{"n_kv_head": 6, "norm": "rmsnorm", "norm_place": "out", "norm_eps": 1e-05, "qk_norm": true, "init_std_o": 0.00568, "beta2": 0.99, "final_lr_fraction": 0.1, "seq_len": 2048, "steps": 6664}
MLP neurons of a small language model. Each row is named by its layer, matrix (up: input weights; down: output weights) and neuron, and shows model dimensions 48-143. Each number is 128 + 24 x the weight over its row's rms, rounded and kept within 0 to 255.
Before each neuron's rows, "fires in" lists the words (lower case) most often at its 100 highest values on Wikipedia text that the model never trained on.

fires in: "first", "third", "independent", "second", "indian", "independence"
L7.up700 [148  72 110 143 141 112 138 136 145 143 147 123 126 109  90 128 142 133 122 146 129 145 103 111 103 123 134 115 123 116 121 149 135 119 141 141 109 135 209 136 102 118 176 113 130 168 175 155 106 104 146  90 132 121 127 120 146 166 103 114 131 124  87 106 116 128  88 143 136 135 103 150 131 144 101 137 102  83 164 149 129 171 148 137 100 153 135 161  88 134 115  69 103 183 103 138]
L7.down700 [158 104 138 101 135  77 131 120  99 145 149 121 139 147 135 135 189 113 140 132 117 122 136  99 110 118 142 136 114 168 108  92 114 111 147 157 134 104 141 172 107 130 150 115 139 150 123 154 101 143 132 120 124 100 167 133 133 106 103 139 100 114 149 150 115 131 127 107 124 143 107 127 164 132 128  91 142 128  99 197 117 161 119  87  81 106  85 145 120 108 146 152 110 135 109 152]

fires in: "was", "been", "is"
L11.up348 [147 136 147 146 105 162 132 119 117 134 102 152 165 120 175 146 103 147 100  99 132 107 110 138 117 118 125 125  90 124  86 156 150 148 150 148  96 138 173 124 130 154  80 168 122 142 138 142  70 139 144  92 105 113  93 151  96 114 137 107 112 126  84 150 106 105 127 130  94 141 120 124 136 143 110 133  97 155 114 100 129 129 142 154 104 140 157  86 124 145 113 127 169 127 136  91]
L11.down348 [142 121 126 129 142  95 129 108 122  89  90 137 126  98 134 117  66  84 122 135 151  93 100 140 137 141 136 110 101 107 157  87 128  78 101  96 141  83 148 126 129 117 137 101 156 140 135 118 123 117 135 140 131  95 180 107 151 137 117 150  90 118 169 132 157 131 141 115 121 138 169 158 145 141 121 133 110  69 114 167 104  93 146  33  83 113 150 135 146 153 110 148  87 133 125 136]

fires in: "second", "first", "third", "right", "3rd"
L5.up286 [121 103  95 131 158 124 152  96 138 150 141 119 117 171  97 128  93 111  98 110 144 153 121 140 110 111 138 136 131 110 145 132 136 105  81 104 141  81 133 109 135 114 143 101 136 115 145 137 113 133 149 124 104 118 133 107 118 130 140 110 110 153 121 141 139 166  30 162 158 135 143 162 118 146  64 134 120 114 128 160 127 133 119 160 121 157 159 117 119 156  96 143 136 190 154 152]
L5.down286 [157 157 119 148 124 138 139 116 108 184 116 131 122 124 165 144 178 123 102  85 123  84 108 107 142 140  82 147 109 136 138  93 111 121 145 119 144 158 151 117 125 142 179 114 132 168 129 139  83 153 130 105 134  91 138 158 141 110 126 161 101 117 136 121 142 149  87 146 119 138 135 124 139 136 124 139 152 115 114 172 121 131 121 110 114 137  87 162 153 163 143 168 151 116 127 162]

fires in: "is", "his", "was", "now"
L10.up322 [167 133 126 121 160 153 121  80 145 103 157 131 137  97 108 150 121 128 134 126  95  79 129  89 134 128  97 164  87 148 195 105 138 101 110 157 141 133 171 104 109 142 125 157  96 119 167 104 136 120 105 134 109 112  90 147 108  96  99 104 113 141 127 118 109 103 116 124 120  93  86 119 110 147  94 124 120 156 139 143 102 128 137 151 110 160 128  84 164 122  98 147 120 148 144 126]
L10.down322 [159 147 154 118 125 127 137 123 109 177 138 117 118 141 158 140 128  68 155 151 104  97 137 108 144  87 124 120 121 133 141 146 120 132  87 125 124 175 153 147 115 159 134 102 141  88 162 124 149 117 164 128 131  64 137 131 113 120 120 144 115 115 155 118 138 155 122 127  49 135 136 131 170 106 132 104 137  79 112 116 146 122 125 111 111  97 162  76  95 133 108 105  81 125 123 130]

fires in: "in", "from", "august", "march", "february", "september"
L10.up638 [102  79 132 100 127 170 147 157 155 119 111 151 129  69 139 150  92 122  87 116 137  83 143 119 141  75 101 131  93 135 106 152 150 120 168 117  96  95 107 144 132 137  96 155 120 121 123 103 151 112 109 134  63 119  93 190 122 119 152 145 167 156 166 134 136 129 101 123 144  56 143 116 104 143  93 116 167 152 148 135 127 128 158  99  97 164 157 138 119 118 155 156 123 147 132 178]
L10.down638 [ 91 126 100 143 123 143 145 141 142  93 121 143 136 125 112  92 143 133 130 111 109 140 111 106 176 139 140 100 146 139 140 152 165 166 126 116  97 112 135 116  96 113 148 114 149 187 137 137 121 107 161 110 120 139 170 121  94 176 126  88 151  87 127 153 161 135 125 146 151 125 158 153 125 105  87 117 113 134 126 148 125 144 136 116  74 140 151 134 122 140 119 101 122 120 145 150]

fires in: "was", "were", "are", "is"
L10.up205 [136 118 168 135 152 136 117 130 138 194 111 125 140  74 116 129 116 104 150 136 137 124 156 140 164  93 126 148 136 124 158 114 115 138 111  99  99 160 154  81  71 150 119 117 111 148 157 157 122 129 123 154  51  93 125 129  85 136 123 127  93 167 131 122 100 127 107 159 130 121  97 131 115 164 125 112 105 128 137 131 119 145 143 135 122 143 150 124 121 144  66 105 123 123 105  85]
L10.down205 [ 94 129 145 129  85 152 119 118 122 154 148 126 130 145 122 149 109 148 138 120 145 141 178 113  87 109 124 160 128 142 100 131 152 116 113 134 101 128 136 143  98 135 121 138 127 109 128 126 136 131 102 115 124   0 139 142  87 146 127 106 206  97 106 109 143 138 119 116 115 121 132 114 158 142 138 160 134 143 164 145 116 120 119 121 118 192 127 125 111  67 148 141 128 118 132 123]

fires in: "then", "appointed", "became", "also", "is", "announced"
L10.up108 [159 106 161  88 139 168 134 102 137 133  99 118 155 125  73 141 143 134 121 151 103 118 129 161 100 135 131 181 127 104 149 131 132 126 116 102 135 115 150 102 122 160 125 102 117 162 169 130  84 136 130 108 113  87 156 137 140 105  91 128 129 122 167 115 144 121 126 162 141  89 111 129 156 150  57 130 151 139 132 143 150 139 124 105 133 157 158 155 115 135 105  82 106 101 141 107]
L10.down108 [156 139 178 168 162 138 115 136 147  98 152 119 144 157 121 159 122 113  99 155 144 126 134 152 127 125 139 112 118 164 137  98 141  93 126 118 124 104  97 136 108 145 142 109 130 142 134 159  91 152  96 101 112  17 138 171 118 133 153 100 122 119 131 119 132 108 121 135  88 101  95 166  99 126  89 135 112 136 137 149 100 120 128 117 151 146 129 114 124 103 120 114 142 116 135 114]

fires in: "was", "were", "is"
L10.up599 [139 131 186 139 125 139 146 134 109 108 115  65 152 102 125 164 104 104 128 154 150 108 134 119 138 144 133 159 134 123  86 123 129 117 119  94 121 122 166 126 100 132 114 145 153 148 155 128 114  97 169 136  91  94  85 122 112  78 134  95  94 134 130  88  99 135 110 147 125 152 105 131 107 156 164 105  81 103 148 100  77 129 105 129 132 151 161 112 132 145 127 119 128 161  90  99]
L10.down599 [137 110 125 113 122 130 161  88 158 114 140 165 133 120 126 111 153 117  86 112  79 112 164 150 166 108 127 124 126 136 105 131 146 112 127 116 145 146  97 138 125 128 145 137 128 145 133  86 137 141 110 136 136  53 168 142 131 133 142 141 120 141 132 160 117 132 131 140 148 148  86 125 162 132 128 140 119 140  91 120 151 142 134  78 148 116 104 114  99 180  92 129 106 146 131 153]

fires in: "is", "was", "and", "also", "has"
L10.up160 [ 91  79 184 143 138 139 126  78 111 178 115 111 109  76 117 157 151 136  69  92 128 142 145 142 171 134 113 126  99 147 136 166 114  93 103  93 113 142 129 136 122 156 146 115 110 129 155 154 147 143 106 121 120  74 130 142 125  66  94 129 130 141 136 141 138 128 112 164 112 118  98 110 112 126 132 118 162 182  96 100 109 104 100 125 101 175 116 155 142 125 124 135  83 118 102  82]
L10.down160 [134 138 105 127 124 147 112 124 143 123 142 155 118 113 150 100 110 154 147 159 142 123 183 125 131 121 127 127 121 124  96 143 126 119 132 137 122 147 117 128  91 115 118 144 159 139 133 116 125 132  88 105 123   0 121 127 119 163 147 104 143 157 133 134 137 137  95 128 122 112 115 116 108 141 130 166 128 124 155 143 141 121 137 139 111 117 122 109  98 128 118 135 131 113 142 144]

fires in: "was", "would", "and", "september", "until", "could"
L10.up30 [117  97 170 147 165 154 150 125 106 144 117  78 125  67 143 176 130 119 120  87 150  42 139 158 139 142 110 132 102 111 117 133 123 105 135 117 142 119 113 152 111 123 134  79  70 166 149 109 135 114 127 116 105  94 104 150 112  95 149 117 117 172 125  88 123 123 101 172 114  93 106 141 112 124 109 131 120 179 132 102 128 104 115 147  82 148 131 155 163 127 105 129  97 124 115  97]
L10.down30 [138 125 135 109 121 128 121 133 131 149 159 136 109 141 137 116 139 131 115 164 126 108 154 120 105 104 135 127 115 154  85 152 145 106 136 132 116 134 120 135 124 100 101 156 149 158 145 134 133 117 120  79 119  43 138 138 105 185 153 102 175 125 120 117 133 112 120 146 102 121 202 112 144 140 129 169 137 114 155 149 118 120 136 140 122 125 128 116 101 120 130 147 146  95 113 152]

fires in: "to", "second"
L10.up411 [154 108 117 105 158 143 151  88 129 109 158 158 125 129 117 126 134 170 104 160 138 101 129 154 160 170 104 136  81 115  88 127 143 110 145  93 162 140 193  96 109  98 132 146 131 138 144 110  96 137 124 142 107 108  88 105 104 102 144 121 105 134 111 112 110 148  87 133 116 138 153 116 135 115 117 139 123 138 113 145  69 118 140 115 126 152 162 112 119 155 129  90 126 117 132 163]
L10.down411 [123 137 158 129 127 102 132 138  93 172 123 109 150 165 111 104 127 111 126 148 155 120 166 103 174  75 145 157 120 135 174 122 119 109 119 150 103 108 131 164 126  96 147 100 112 141 130 147 120 157 121 121 147 140 142 164 106 111 119 141 131 137 146 101 129 159 135 153 166 159 124 136 136 129 142 111 143 103  85 161  79 165 150  90 141 112 111 142 128 107  99 131 119 100 135 146]

fires in: "is", "are", "now", "also", "as", "best"
L10.up139 [131 149 173  92 154 156 132 153  90 142 133  97 146 127 127 126 114 120 134 122  96 152 134 151 141 119 107 140 128 131 162 117 107 118 139 132 153 186 101  96 125 113 140 113 119 154 111 148 145 154 109 161  85 102 124 138 137 134 118 132  94 127 156 101 147 149 105 167 149 131 111  82 105 144 108 136 133 134 112 119 129 121 112 115  94 173 136 116 136 121 116  87 148 116 140 118]
L10.down139 [136 127 140 140 126 139 142 113 185 141 131 140 114 128 136 113 125 150 113 144 152 133 157 112 134 131 149 144 103 137 124 130 145 109 121 128 103 119 118 127 103 134 125 111 134 106 143 104 146 154 108  83 137   0 175 151 115 138 118  84 138 130 134 167 126 135 113 121 105 137 110 122 133 108 129 148 121 116 150 149 139 132 139 132 139 154 109 117 117 139 120 140 127 152 104 136]

fires in: "s", "september", "on", "vs", "mr"
L8.up386 [139 163 159 109 110 163 185  92 168 149 102 145 168 100 113  97 111 109  98 139 165  98 106  86 153 128 109 119 134 134 138 171 129  91  96 104 143 138  91 126 121 162 132  84  53 122 119 157 154 115 164 131 109  91 137 132 133 132 129  98 114 146 145 142 158 128  59 150 153 115  99 122 109 118 139 125 108 141 140 119 131 126 119 105 139 151  69 107  85  75 114 141 125 141 132 169]
L8.down386 [ 94 149 127 101  81 135 115 129 161 127 186 148  94 119 130  78 152 136 137 101 150 122 138 166 147 108  66 156 121 114 129 123 153 129  97 163 136 169  84 145 138  78  87  87 123 103 135  90 166 137 119 142  81 120 145 120 116 124  90 117 137 144  84 155 102  76 159  86 151 141 129 107 130 153 108 114 132 115 136 139 161 118 145 129  87 128 146 150 104 105 116 149 133 147 123 114]

fires in: "no", "vs", "mr", "said", "my"
L8.up767 [104 158 119 112 105 153 153 110 148 143 130 140 124 101 121  86 102 115 128 118 127 111 113 127 134 131 128 136 102 134 163 128 141 105  87 149 171 118  92 118  98 142 127 109  98 135 127  84 129 125 142 141 111 106 128 132 140 147 126  92  80 149 155 107 128 159 105 125 159 116 105  93 161 144  73 165  94 137 141 140 133 108 189 134 130 141 117  92  92 103 124  98 137 137 137 125]
L8.down767 [ 85 138 128  95 167 130 127 137 101 129 176 128 119 130 140 136 119 154 130 145 137 104 125 151 152 116  67 144 133 111 159 163 118 131 109 104 158 166  91 143  90 148 148 134 112  95 142 108 134 134 118 166 110  87 164 123 125 142 129 128 126 122 117 118 120 124 141 150 145 134  75 150 120 122 105 115 129 103 107 163 163 154 123  99 125 105 150 142 103 128 129  84 109 154 110 151]

fires in: "on", "announced", "april", "made", "september", "march"
L8.up293 [ 94  72 164 109 136 176 115 145 159 152  90 155 130  92 102 115 136 113 121 126 130  87 123 150 107 106 107 132  67 156 129 120  86 127 129 140 140 126 107 128 107 109 178 132 101 131 134  73 164 144 128 121 117  99 105 150 124  96 134 114 126 139 123 101 135 124 113 130 100  70 111 157 128 140  98 144 131 137 139 156 135  89 148 111 101 151  75 150 111 104 137 171 123 152 116 139]
L8.down293 [ 88 109 155 153  96 104 135  93 105 121 131  83 110 147 136 115 151 116 118 140 113  98 176  44 151 125  85 128 122 115 112 166 118 135  95 127 108 163  74 127 103 113  91 138 145 157 116 102 135 100 159  98 114 103 117 150 142 141 156 115 132 131 127 108 180 124 123 177 105 134 133 146 106 132 132 167 127 163 113 116  85 111 120 124 111 136 131 128 135 187 109 104 168 121 134 129]